Part of a small language model's weights: untied embeddings, a variant of Adam for these matrices.
MLP neurons of a small language model. Each row is named by its layer, matrix (gate and up: input weights) and neuron, and shows model dimensions 384-575. Each number is 500 + 50 x the weight over its row's rms, rounded and kept within 0 to 999. Numbers have three digits each. A neuron's up and down rows have the sign that makes its largest values positive.
A block is one neuron, or neurons of one layer that tend to fire together. After each block is what it responds to, as a language model described it from the Wikipedia text at the highest values.

L5.gate71:601479409443551488493524469478474565390485508487556509525516519492504590512428492532582523477530645615448491528506455505517469467525501520462514427462588488445611494525502481572496487504502427539467482455387507608499447465404531500460406420541553498506522492551527414537482461553534455611440525465533500448663518469507509521529514445547533464526482480451468569573555539504491495590594471601544459420520411427560462500506604560525516517533529452556511552548509443481421543560477608494519466503478508390545497617404380492479595459505495570518542475474489503496579477424535457559
L5.up71:474520539487540454508478457521491469491502517601505370475610544536532483483498481431528463491484608570455484520560502511446518470547539467440464516479450534439518618574643518456562539429478486492498461363511550484415462443525565547534588499544508558485492570498470472541497459479657450538557483562487462522530457457529567596484446445555524477532522505528497586457537562553509537573585464442502469525440550485540543515478522464477443522544517568500449501391410386521490557426613531496476448520465548443547548516433513422534454415483535415436507452448552439474447521557499479540
L5.gate275:587568463440535541489450490471389575492513592505521533471562489382483504533389437466524519494475485566525585468543418499563516466536541565429554524533514465523660491510535495546519517532491469416599470561531480537418524418459487470429433486523515440533552528530490537488524570508526430536430416478571518536533594482500505549443546488490499432427419519552461517558493501465530492484520514609569557476587505518544535580475533511505417416595423451554495534601498515560520577501502499454460368553488526394564503527509428463559481467480406569605447443431467469535424539501528524557
L5.up275:473502448436447519565512537453519504543515470446479442475571543499481540496438499492512429409470559568503575415504446456555484504533498554521455462431594461495583600577510562498552515465483504498503450463519430516409435550535449485549555510442540445495619470485522419498424584475565447567459521613500477562558475462465485584547556521424434431561557433450496504438560492460570588527558552486591507471525502460502568471545475525468437411566497497447509521475491554521470510574560576507474488527571460522462487496588546435483541480486467605485511556439572492520503500516485529483
L5.gate564:612570481437508486533503443547523534519613593611510490578513552442545588416447378507506527527481532514456480471621478525558488510602556538548532560593510444505527504507514502513473526504454420532526530549441524545468403437577521620510467514521510461470524431529485425495530583419518579583421502499466475471576517426498525629464478430574534447560486464480527491547515568480510524426630421564525542573537449534581434566498501545465393498561521554575556510417459525370527502514518450530520459496573521454522532578537417500535530519494457550468500465489465522507591524422463457556
L5.up564:497476563465581522571457470557460500479545515513544507552447520541446517485503489444509480524419497543514561529524539504411543486523491544508507550601468459528490525544452452454549563523527528531424526374429453492523522478486403487496521602466522469465540441494475522517497590501497478453514570474505499528448553510549500455509468445520513583571527563534476413458527522461488610454482462551491521426574547472488518554472513500529512501522477503486504522442473440471580632490571418510515478512532539485432521478498496447480491400539458463475610452469487489495471470540456533528
L5.gate1012:517479391496410543489440482588514515455536532490473452482517403538538541511402445540590485475533544508476544497529529583451513547527629512534473441550553416509572440524466526551492588478505481542504502519497524519445469457536468552468435561579464493532501518616469414471469565507529561569466498520559508536500453503539481488492444498519570476458449430463538538597452493523577430589531504501499478474497485533422496507541568503453389423584564463537512494604558596433481486481512469454535606447569609445522559494425502449471572471535430499514455472501503511594429463514514537578
L5.up1012:482585463567505532607536593486562581560514486417529465506613510434459497556552470469482483477593556505469463520512491510539497516494514442481535499479453443592528507479514614520599498542514488459449500409541478486566568514546504460584527576606502469463609540495514446388439589449460564482483537480442494417479517557636455524454363502545490536517536564548426535472413546498464530455485479495507521474455488521515498558432497468385477495458372515456513507503494517456409410404418415592569444552439507494521508521523499526470437419528470457531461551525448444484453517520555516510
Responds to: Tokens opening structured Wikipedia fields: pipes starting table rows, position codes like GK/DF/MF, "(born" after an occupation descriptor, and section-heading words like History.

L5.gate69:428404397469549443516459450517519433435531474505521600489439402499500473423481544539535525525585523500475589507524516564484574531512591580597452412565487521502519503599500535480589538484482473452536574503402543485464521392524416571497486497546472435466498603563503514476499556517550516503504425500486460470555520471494508494468494479473599468470578522599468517488440488476509504533537467512549419530493533456472471506489564590477422501517535444532469445431542506513548493485495527497505566444530424530473561469584484536512468556467487525575504446509479586516501536529665509401
L5.up69:476418459536543517521495462457538462445505426380548547495538479522412423448557515512511467578505457448531486565498538522478532511454529509547441433522539587525450486556577499441548501511492576481517510564463524519541537488527490573426536530481452456509509558564509447452506533491608544451591449536473441465422544549511536496518486456459540541509548491486538492486468469397404505527544449439543496526538450487456531535399493635499475576443535505525480531464522503510584508518525543469487538496421373582548498453530556572472541521488544496466595436566510597494467539476533494426
L5.gate117:472304440431516453546576527519526427508559457491546586555515520526545557480467509556539513509513500488514454474518462442560591497457625494617475484481510453581528507394483438518517571580535485530484562508471474547437481400460434541435522510502392371517480536496378611520563479462492470527456443464494478468449479493543571445448511459532573477521548513492507490535448597490678434503492524529569458449446501436602515518524570605492448522469434547533482450493488473548534489490507589469441483435498491482552567524573479483429581520475481512579442437429534494515577541512547469471
L5.up117:510321506458530604361508557482449442520499427461636610479453497586508468504507502498501438497450446412525432475503480430452556422489532510542506462503419515541426521477366543389424608529554511558576466510437479496495471465509445509465536476450415482513526487497514453560492488388482581508411375440541453528450424555514505551445484529481525493501533527485574471499405519572485525600486461555568528516531483529494539519397462511484501516470492611507471434495466530575585547593451552525416567507479408529478516595429494460519500527457537423520441450418496473474562505530449509398
L5.gate577:509314381485473397401519499555507484520529555457572628431454464446470446455549580536583499495523388538465502496508574497574645510532615580625565573492511450487497464599504545497558476484504493520453565501515515466493590494522506573615428524614500479505558449585521586473605547467516631483497448519541477624585555533461526458492619496470483549429438555431492561526479527479507488525473487546485512470554504467526456512571525526510489463545567501486425390493559515448480453497495480476481590451507521517437520486494445543557563555427506504598489436526574501500460509535523472469
L5.up577:416358510474516456460493508445527503516460503483496577467551476539522454549519522473535481509546503519476481588467445474518548649384529511549454480529496527473555530494547517470437479506626541411584592512583519493522524436579516515519542477551436503454403450477429601479510444467565418465521546569472487554451597511532547389473503487523455537520434454432639438547483389521444410571525521445574566409508564379487477500552509604553534520520478492540436443422444534522481540472433467427383454508498439568503456486475497514391531537460515474504472554543492517485486522579494510494
L5.gate602:473421460515533550559464566577512560381554478425495467536592495507520422509443488483527498591504517470548494507510584514478559473523501454585525479507584455447428505456490547517460499520551517538464493463453521538510464482452587510507438566499566570386468547491522419485560457554492591480518512530458495511502492538488477469546522529523456467518525514492449451449454425529445498562529437536537440448445486514473502530506546440424524559544495485426472471461595577447457486518512558477513444435453583458575560444466499528534516474472483493488581535502501460533511484562507507475
L5.up602:526411491546470501359513468485538472478491504525532544386423517498511551451532479480538470530512481492504462581513518536540424521504503553551504554390513497453500441550536532408638479536454508491474502535459546511532488495553484517481525457529501439538460499508513490446478478520505587466526517491490500517502446508566546533479528513525556500432575529553534484480498511481505498480559510404533484525547503429488548490495536569509446494529570469534534483557535515495449594491561544476455489459529406520459573417515597569524526633435493488619514536466479480524496500415443444501
Responds to: Word or year-digit token with an attached comma that closes a mid-sentence prepositional phrase, chiefly biographies and histories, e.g. "in 1964,", "to England,".

L3.gate20:541546569355509580516396416499550479528507539455520557393578397523527340456490511420481543573459442491480471509469473494491489491546517516523498503434533494462618484467414391524464531401495490511498517486522468515475491379459502447465529431496411539515531450534369536523493540519504615449522501514596451488471557442418630490511546442388501574505362487445490535568518516511556406413612439465482448542444474468576495475573525530460542565477539452457415511445545456564612535448537495385487467591446487512543461529570517491537485516415537480569499456526452518580405443586469498434
L3.up20:511555544507488513430488441449543552524437421410490459468618553505435519457570555462494513609460445468594388504404499478485453450464528520558560526491509513420505497524493449489527416420419597575550516439524452411577523487515579441568552533438506492556572462407509552470438510486541516426536519532539434493490528503542559416508565533382431620572484427470524464499607493514466447447535541438459455489569455396472487509420471623516539578419567480427530448512543532430490558550469505485504526638510439584493430531472578510494529435491594518438536538571501508519472401505477552421
L3.gate115:535428453549559487502464533538542368583577568487463538487478480546401480446474563485596472504503478504542498595586541491460610581483566550415460472556552542487494466579535466436478455524506480519630541459569561565469590427488540472542478586606450500405449528571478481484553511488474516569459480472563489468414552399518501424538520443503556482497506405467582476463475385574513508560587526478484410528548544535495397508504568430499498516478485506570500571448483508525501472474396482519501528386510501509489573492452483468508522628491526486525527550575485511556466435520486361496
L3.up115:492471491483516470500529358560456500455518494435501450523471528593535494529518456428563512549512525409534444462530520508475478465543509481478479436451468454476539609572442523415576481469525513477494521495460455438451479507434574540479574562555534474445559525520509461447450417524522525476539498515503504440523538519479514464520495491531473462538514561530579484549424467459499468475530550480520484470647499582514493468525524554618522475437564458526467501473515450579462500498459453519553535519573585451539465567484509618456539445445510505450505428513501447497355525492554535520
L3.gate213:578377492512488511545496435514527442526497553457532578446506463511492486464438498371514535522471447503504423554520589480465476499547551490524546380538537424470434491532507537450500462468495517514495439568466511613447465409497557490426465574482398368407564545578556397470469578507515536512455482564505456519448495458562449429485534505481533412575449478480455553496470410558480489655643540502507516520491474480502456559538497517513441531462546464495485404481576537593439621561493421453528529545535537477498554405505534555534515621426457501524469495529496481541463412487445480418
L3.up213:517537398527496615515428488559461506432554529448536391568487491432458494387551478477553423533480553450528496612487544495499541621495490530449415524515458589528543454557480420490536550498518552484551558551480516529411499448456539433568579492545510508470459541472467560420526480523545567466553482449518447482478447538474526563575471500491553509447456629451595480501416508441499512437523515413540492493551503571544494545473578563567467497551406559507472605428498512475490404434541511543577416483485490523485528489502527581451525442470516472543561464480573505516499511464522441488
L3.gate780:496539430519528532542540544482447458508539559539494442481448523522540465561457461584539563566484462587506500554514469567417556424455437554597572492504607562532499491525494407541496473428532480595553451528384542465509408521507518443520602533487486446517544424476537497453636520474399546485514413415514521553569550478547487470474428443446563505488495487648533546433469505548474512506522504603400479528542460538495495451490564461535545512530372496531528443537491483414527474473528492521526544437514524527446540499524518527564529431491489449453534452509451440491476471422553470414
L3.up780:504616511588620466528468532570508509527494461438496460554580490486439480541574542524501454534433527534544493455413469430452488405402457462467585600450526478570445505469539489437496407525482574556572495497480496454468554537522542452467534603498457471454566514454364571453600491526556517476569507522480495410537514552517470509530469519513512498441581449457504488495511478486413546481527473450495467499516493538507539536473501518562617618475488566497478463461440469456513573500382471475532452559529434583513514573449512596525411438418588474486596506619529467561461551428495535453
L3.gate798:517497487467548465468568493472526492538530463469510451539440545516411470447450474474469420535423518506536474515483582423490467501492471534470456536460458542459436475572527508483539460483440631466512478466532509450576524533572440491513533522485497453578503527442491541517462503448530463487534435521442389446391534532474449502578519542343543475538551455516519455450465433508397496487494496433535436601482466545487407508407400509546513508410485497452532533436507480580526496490437449497501430525599429556518545537564560500507467456477560536513550547581608510484544511412579492394
L3.up798:527477381493529462462496475457480466466489477476487452526448375459465478371427527457492461524444552479537447464487518526571553492585451572515495497559415489521506578669493524532619498426506494491448523420568515450530546491524428556525502531400547412460569496511471572511494554482494491532478413487493456417475487516386480463515500500472518455500418541662428539496461410566467442519553470500564399459529518455492435549551470469543411499500415503442481476514536482538549493461536416466517519417574451484482469501568560523581496509552516439500469482513473460467487490584602449446
L3.gate964:466503538537572480515524469514502391520569582467500508456420415415506418503467486492512648437534512517435531463472492555465498461399506557456468405554456494444552487571512533478485533391556440499513536485556471551453552490477534535536515423555475522603461469497471581426461505531508558482408593542493534484538617537591589468564545490498496537499473447397480441499548483531494294541576452530535477514557391552486467537574473520515528570489502536474472434544614478567450564406564510429438497493560497569536463524459507640567503428494472516496459435496481474561543516457493447513
L3.up964:442490563594548468527554464377550410539455504467488475451515506521427487490470475512534559510495485430489488488266447510472442444441480501522465501563433565397525478535514439458455417413491506507566555440553439480476608509477525512449503493513544485506529516397554517458462495541517450429451584500505539493510473529538585453674594551439392541565519469469501446438545450561447414586501566476513453442573429514470458456445463506519550597479490529422544441515488454536462450528481480421435446535485441607512338475482568548498486430565493549399566445572530507495522477491476519389
L3.gate1002:490419434495446514472555509525479354421487504487402503464471356502447493445406584595532564521509482502456530500514543579533510644561565528582492463504530588556495433526513490513465487542531478542457516677514563611455491429447489549569490444484405454469452482506527406505585554483467487450541540508535495493393490484539536516468572444519474488600478511473528529451495506501534479492536475504557490463572479512497512583470475502434451535490440462499532618488496502624567426402435494495522564434320439472455504394503461538468520498470491459534454484476511569584473517551475346430
L3.up1002:561452484537542511473490487505505396378463521469485607530482499579542501533419432590595481494464596427483487454501600508512515479457510547539504475507369541494447478457507510433518572577528508503493604617414516529492467557497457546404471546541470504499425424497510468478462485508511492500528526563475493360485507560463507519533385441573477509531516453528458495562503478519449502478584443508505556486483616523538529492466466547524517523487559533551473530489522492580476419491479461511584574418404477524541620474462448594466552533494519521455483551602574539508453481568504436502
L3.gate1039:434447501570502460486530529521551438595452554490470556541495465528393452502507531531514417491475546466477483497462539506458434523512550528466561513467473616492386517468615550476554465539500523502536599505539508495480467439482567546484505478562448516567508498494451440552492599496546506430619469509429488453460517568529557408606653489397508559453568494543463498501460457521413440501535491417491448518462446508513531572474442553554493564510523474502535479486484492657457599399428461440501544454482396506489561417541469542431497521474508521527540416559570568466386531552487458399
L3.up1039:561525494480442536472476473418506448521525592476574546510550550516512417423455436543600472498504480512454588448528473532479464489490504477559454434562545485490602485432480528494517569509554530490485501496579495512471483399553488575499566511534427504498565584524458623547535399456512354449485580501472497460528528515597572454505489534521485471566457484555473466437558491519482562470511478507517527498500462509528489557537518467487530527420449519530500526494430492582605461457463455476482554480564514458457539416655486509460459475471507493457437463520538519604414472589573380494
Responds to: Country, region or other place-name nouns ending a clause, usually with an attached comma, such as Germany, / England, / United States,.

L2.gate563:513395451487495485467519426532432464469578580484552525501504543535592564448459502546599569576567511541466514411528510459480458549532563443607467440465460574529516431546453575425496515528528413532563549549536508484447503421541496475534415465507359432513476516515526490568501516525424499538480558443575447464470526556557468529525489398569407519515478538433433470492587472484534519495464474502535468491508562469570550614532519575421410455493448511572511541442569470522542505422539570458429537481394560488575523406578459481417504479477490531521497464541537491539457453498515416453
L2.up563:575523520458438503461516421418497496449494536406518557543475569451532514521482482509501456565517652548522458400484548453460462576540500479516496491455489620505463442435396581424414496603529489482571478565489505448473537482566531444560449526505478444477464478457488459491497541559471529501573487465509465471587438587456493527577480473582510598470545443512510436458521503528492472493447475446567587595463541548560502526470556571490504468495500531466522480447491485533489461428505582500554533488432544567492540455431466589461534501409480576513496506558552580549530499489493410442
L2.gate1073:464360484477482531487546513503469432474533537482541508443525526505517564486416573495565453503526441546449491493514575540527531542514578534576518376466476489472605475438479550377526560431489532469514541544459485568458512456526493499534426479529526442478464445514517463527485549547513567477497508447518457487508497481527517545458561383620473560543449646512466528467432487617502511531536457588533501429547500451555499578546540541456510511506535481511465433557540485554511507453537451485564518540566527426549513457501404518486505561438529506505518419461421510628512484553577413490
L2.up1073:469557541564525500532519497529471388494533548485454645533595478597562452557454526593578512527466552552481439412473512442471439607500486478466458527499520553534407482456469476501489508566596526578547492578588534536522521511447592576435565533480467480475459454529480471424565463474496455502539434552516511450474595459521466546581492503517529500452493485422479479514429542560472505493486532404479518506582433548443527585443506557552462516402454425487484553550471464533543504424470469534498550496451465524441487421407497481526582524530498470502467450585536554498458535523490441541
Responds to: Names of countries and regions, often with an attached comma, closing a location phrase after in, of or a list comma, such as China, Hungary, Norway, Azerbaij(ani); also the words country/countries.

L2.gate463:469403552487513516467576366471521474455526551532489472443485428536527547532472494451482540542503569512426574429549528506585478451538500515594501481500543352557523421576452437478515464447519465525406452586490491547466469499470496513553463523526458446470516484548493589472517410474454500515406614474547603569537524504549504473436556486466454513529390538434557521579499506546513533479466418571536438399547514470549540457628488524512501628457488533544464476574483505536558504460514542531454537480527506570537540390549511543419504452501465501581392478391463455554460445470456481457
L2.up463:466355542522429463430497451460463533499537589509483561492432486573610434525374477573429452484510593488465510472517540586506479460454388538542490544493552433538481533449507468461468520569488479529542542505505617503497518566526556554499539563519516482405546426450450485613489474456545565541481480546537516494557487491474428486517512492512439471486540521487476456493463526507446517478520528505504471532484420612691520508445469481562499524422497655463527499476436461537609481474406534557490531494476573590526513480530574503464425462452505532518428610477540513516519563524514534458
L2.gate1077:533503472452556550526553454526449390501503532445390500513468532544452503416371354570517533483497504514484535523539519496591508526504554511532503546530564423555536459525522474484490550526509517454460530486513517590503409569494462594483413536538529479435528489508565508563521409506532476437458584523489602562561457460500516547443479502620474438487504507454428558526448545487523440528509478424527488489492487511479434491588464464470428535520600575598496423562476569447464446418477567502427531508607368539608536487579479403510520532517457462463422455465532401633598480497429519496
L2.up1077:495545486476575511559567429421515449569475486436408421499412516476488481450424409508447473466450531511521500460498576463572449568452548513468425565499528502506510587565426434460417547531516546530507532486475486509508398593541507518474444529472556563465611428482562478594443416511556486446457564577485593533534423456449434521485485531562452475445526467397489466494499519461487502506523529416505469504406485540547458357583470459484514540472534596523509421510500572423526349504461520518499476502576403562522497467607533444547577454493467470510448517486573395615583462443426538483
Responds to: Opening stems of Greek- or Latin-derived learned words awaiting a suffix, such as phot(o), chem(ists), psych(ology), econom(ies), therap(y), meteor(ological).

L3.gate379:606484397407505417446520515553501412501604578488452531552454501565508464390517545485505528415552486455444538513533534564440497528477505506484579439477542505465403513489497532547491534625534461430526560501489595521526441501462520565532533534557512532482483494492495432545450498376457508499493518560465471457606548550448464537488517464541493441474526535527382518524534497529569450451373492567398438513481530510552555477479550483539425543438461495484495522508485434445516515480497405513493452494502531496523630414522460486490460542476531522544436516475506468511412529525527437505
L3.up379:449500457450536422478487520463538527521500502468463405541479518512479526492549484503415484439544493477509603563506562550446462591523471568429581498497492486459398554476568445449478517519485511444543540455531596492539398501457512489496489453530566579446542534482610390525399545429483417475517547553465414358558518561444409469473512504489496526549525510539499388551523453587475563506439507471403451517448506541563516476450521478501432467536475506500512486444426507490514521568438440553471470450578513533506551593504510584401499445491516545400591616521564525497471519512466504424
L3.gate406:489479513483545563539476448585449487556547495513450601511553468442556432434554430467539564414503438558483522498548475575412444525542547458511427486489489506588535511602442592500474453491465445499388430541514523562465552480452496606538466489607327477448541501576425448458485498496505570549380459584594541618325579468528446458512556388588522431502472583476526480548589542577459458463415519440503514434507484497562521525597464501477485483550528505551502465561504552544484483501517503404458534481450596546526491483561584564534518537503465534558427429485466414508457585500461497540
L3.up406:494450525552509496462511570475571463560525500510459470531490526600538483456466458500477521493453415559456471476527473501518476549504516484496477565506558425465514490498499524570445493405470534504435437515426504498553469548466486599596462493527467487529586370561478431446458456514537528500460504583474586492483477419488538559507495498493420506482535595424506599508413574533440544522417595481486516527460502587527525480499500463473495495510424529498479449459490472497551501450507449556448482529528571514569506511497551553527484548557528505530466461514504526479476514510458531498
L3.gate481:581453387477446498515436518545461553487529550536505534525515464461442526418520535486597564558551515520530558579562438587522538598554499575496500535473469453538553465516509428490518529538500419558544460460490468593459401431528489524589472470446496514476410465575519543544540489499511617506424374441533477552507498514552534477381402441454610491428443541469527532551505546490522549544504476528537505456458482526503485529522480547388446452524400484610436497503551496415493507493459480507435564462518533502536546468476489501519608566465550542544489424419401525440499473543448522414
L3.up481:557427448492510533584542537628497476462507459557525446520505457509467438549540539430451454527486508468437423530444481568582515478437471551633542537522600546481499486485535497504547565485557469498522477522437513513507435462524511430551556503382354461610501496490319429420490475504521409508495521431458581515690611518503548440490612465520500493477523479508528415413496565427513483472497510551430449533441483549352541498596576503461486542504497493485547552512475595486518459425512530536515454394579476491483549582518510434528557480556532501485521498526524574478503490530472535458
L3.gate509:462503524486470497462552502430484475555502585574480531490474359470453528468439491613421558487545550575439518481546533545579521539539538475599455477537502478522514465582519528443499570525526486564402574537550583592510457527517487579496394576506508460436518444519452470555538444419515457471416480559560607516558481527506512535442498489429438402496500502439514402514550520523537469510470508470461475437529453527572475547480508519522485535484456480506494454542471495476574518549486506496460540462531444570508470433657603564412567408494492471486505487436532510595559541440460485447
L3.up509:475500490511515503458501488466534465512490555574469495489456505570485637454364421461487458438544505521455462500548592542570480578477479410452440476535464451576567446506436459493461493548524572500429558518548641470533486534507539545469463572506532480401472368470488563538489520518502492474437587530424458474486427457416481510452476471522513477508490456525563375528571485521542583488525580450447469573497516577507462469556452508580515556469543498540490489600527548451510462480522503578532521476580474555530523510611443501478530503468429529499409543434575451512492478502455507454
L3.gate543:504430413463438592548559542549461491465586550480437504510516447484504440523516506506542588546560544588515446551590460610565571671499494436497457494503466449498528480513502557481481475512524541495460572505499437496400448450441505528454431484505522560481455468548487457479472479455435569508512462466498481524535547521538482574403425398483476416506475529401539549528526507576630564589549494643520520480518521494479359441472544461494462438547433558552490509559436522477482506509434550422558503369483616387447540469530395525451561524510480457553490536530423537434569509548512430506
L3.up543:564608450500554511540570492468523541571509546569417451537488443589514502447459410477523585492457527451518493491489478613413445577504476471456540398467470485484566537443447492520488445538487510536488574515447485457494443459438502570528465555392469421610404571463474607483538506507530471490486414460527499569530505485495486530537484505490504476512580516465454499470527515461557573455543447541559442500444475570561514491387466409497498537512488491461552566552539525605443508489578528406486484508484492392516530527458513526429559442547503550406513525507533496347534486432529530491
L3.gate724:487541470422511453498527517531468572528588512604467486548418525595508524437456392498554425408480523422544548510647544489436597489502486507537436526506499486484550541568553570520590582470483510502491608476455491522502525549469479612576443557521498548538506429493482517505464455572503470651478485517482505530548461432400420539491508475465470475423503465486445508513439472472524485480537490430503441444458551521549389443583594490501534475642552537543383485551542431466518432481533476477497570480540563531557583508502453538540438556546489498555523580505491461470426493555633537582
L3.up724:470521518461505469468527593428529593585488475559457448620432624515522559503523438556478388481445476406643494493582561463459510479474443485509492571499527550470471555482541497569546538430490536528526548396477464471564540587510470495540487510461533538576500420442510547518430456502523443572501483555487504481507479462402453498524483502456463555459512431488472487496477472443460566470481544449462439418427487506575431437521524486546584512570504543491476549531519413442510473578477502560458546544511525545614527525489543501563405528538552500504574603527532493422487476537552548541
L3.gate854:529468534475436477555500450532539472494536483525432578525459450497454467489448507507522455530591418500469570465584501556546504531477463559560455416531462495560520440566536429510530583447520462492555513453498562525496488491515533518528385468475410511579436548477535436436471575552470614581547501512615527485484544572511510445477460446507506497595493472553523488528545498443521505489491542585474523538505605492563581479516462414447467458609445586567473448558497576509489491440518456480455646523401456465409531502471491528438444550538549536516546509422470427539536513588434534579
L3.up854:575465604537459441610482485515490484487492456481483564452444449432539462402511564478464497492553460430540519461476549491576518553417445533521502440534508558573543455506587496536543546411548516502567482428515525482450500508425539508463430505512448468494458555468508438441466552529536555532517501521559422450525522528456486391472439493456411508606577554430497478572518497459498581409588544496435528493464541522584589404496516503402550490540483567554464518517542592546518480442444469479532520522538449474456476474447490614441466514534529530517570578504511457576531511537397588489
L3.gate1144:544449518449485488523494486468488549532570510533553465438442450530500455424448433533555552441497550528491500549632558538590515526452592575501447486549506437555620479579508466495548515544533408544529496477462522510500566466457512534482438596551446441506495559571482380502512497507480538639348535408543526504567516473428497451465517398497474428482416519469481494460562458527485530450542456530455446498450473586550458464555568459460453487503449555530502512561587502545544469544558516500503578436578553513488564491551488543504511491546471574526438515425508490486566517495495519464
L3.up1144:394513518567464496487509477433462528568490549533536402507564463524523542521474541483581510445597486532491535450477535558530565536528503502552499564549487483476546467538513576445393474494529469512528467516571440431545428517510426565434540555441549464488516528493502529537445480459491535548502503534518503577452583495481537509407489495562434459601539507478538413500583422567503461407494540474421459482452554467594547455467458506428434423473438499555527452331476505535482474527538419540490535466597563510420525581495518405404375377433503575508513512532528474567512488589510608472
Responds to: Football squad-table position codes such as FW, MF and DF after a pipe, and the first piece of split words (hyd, archae, dismant).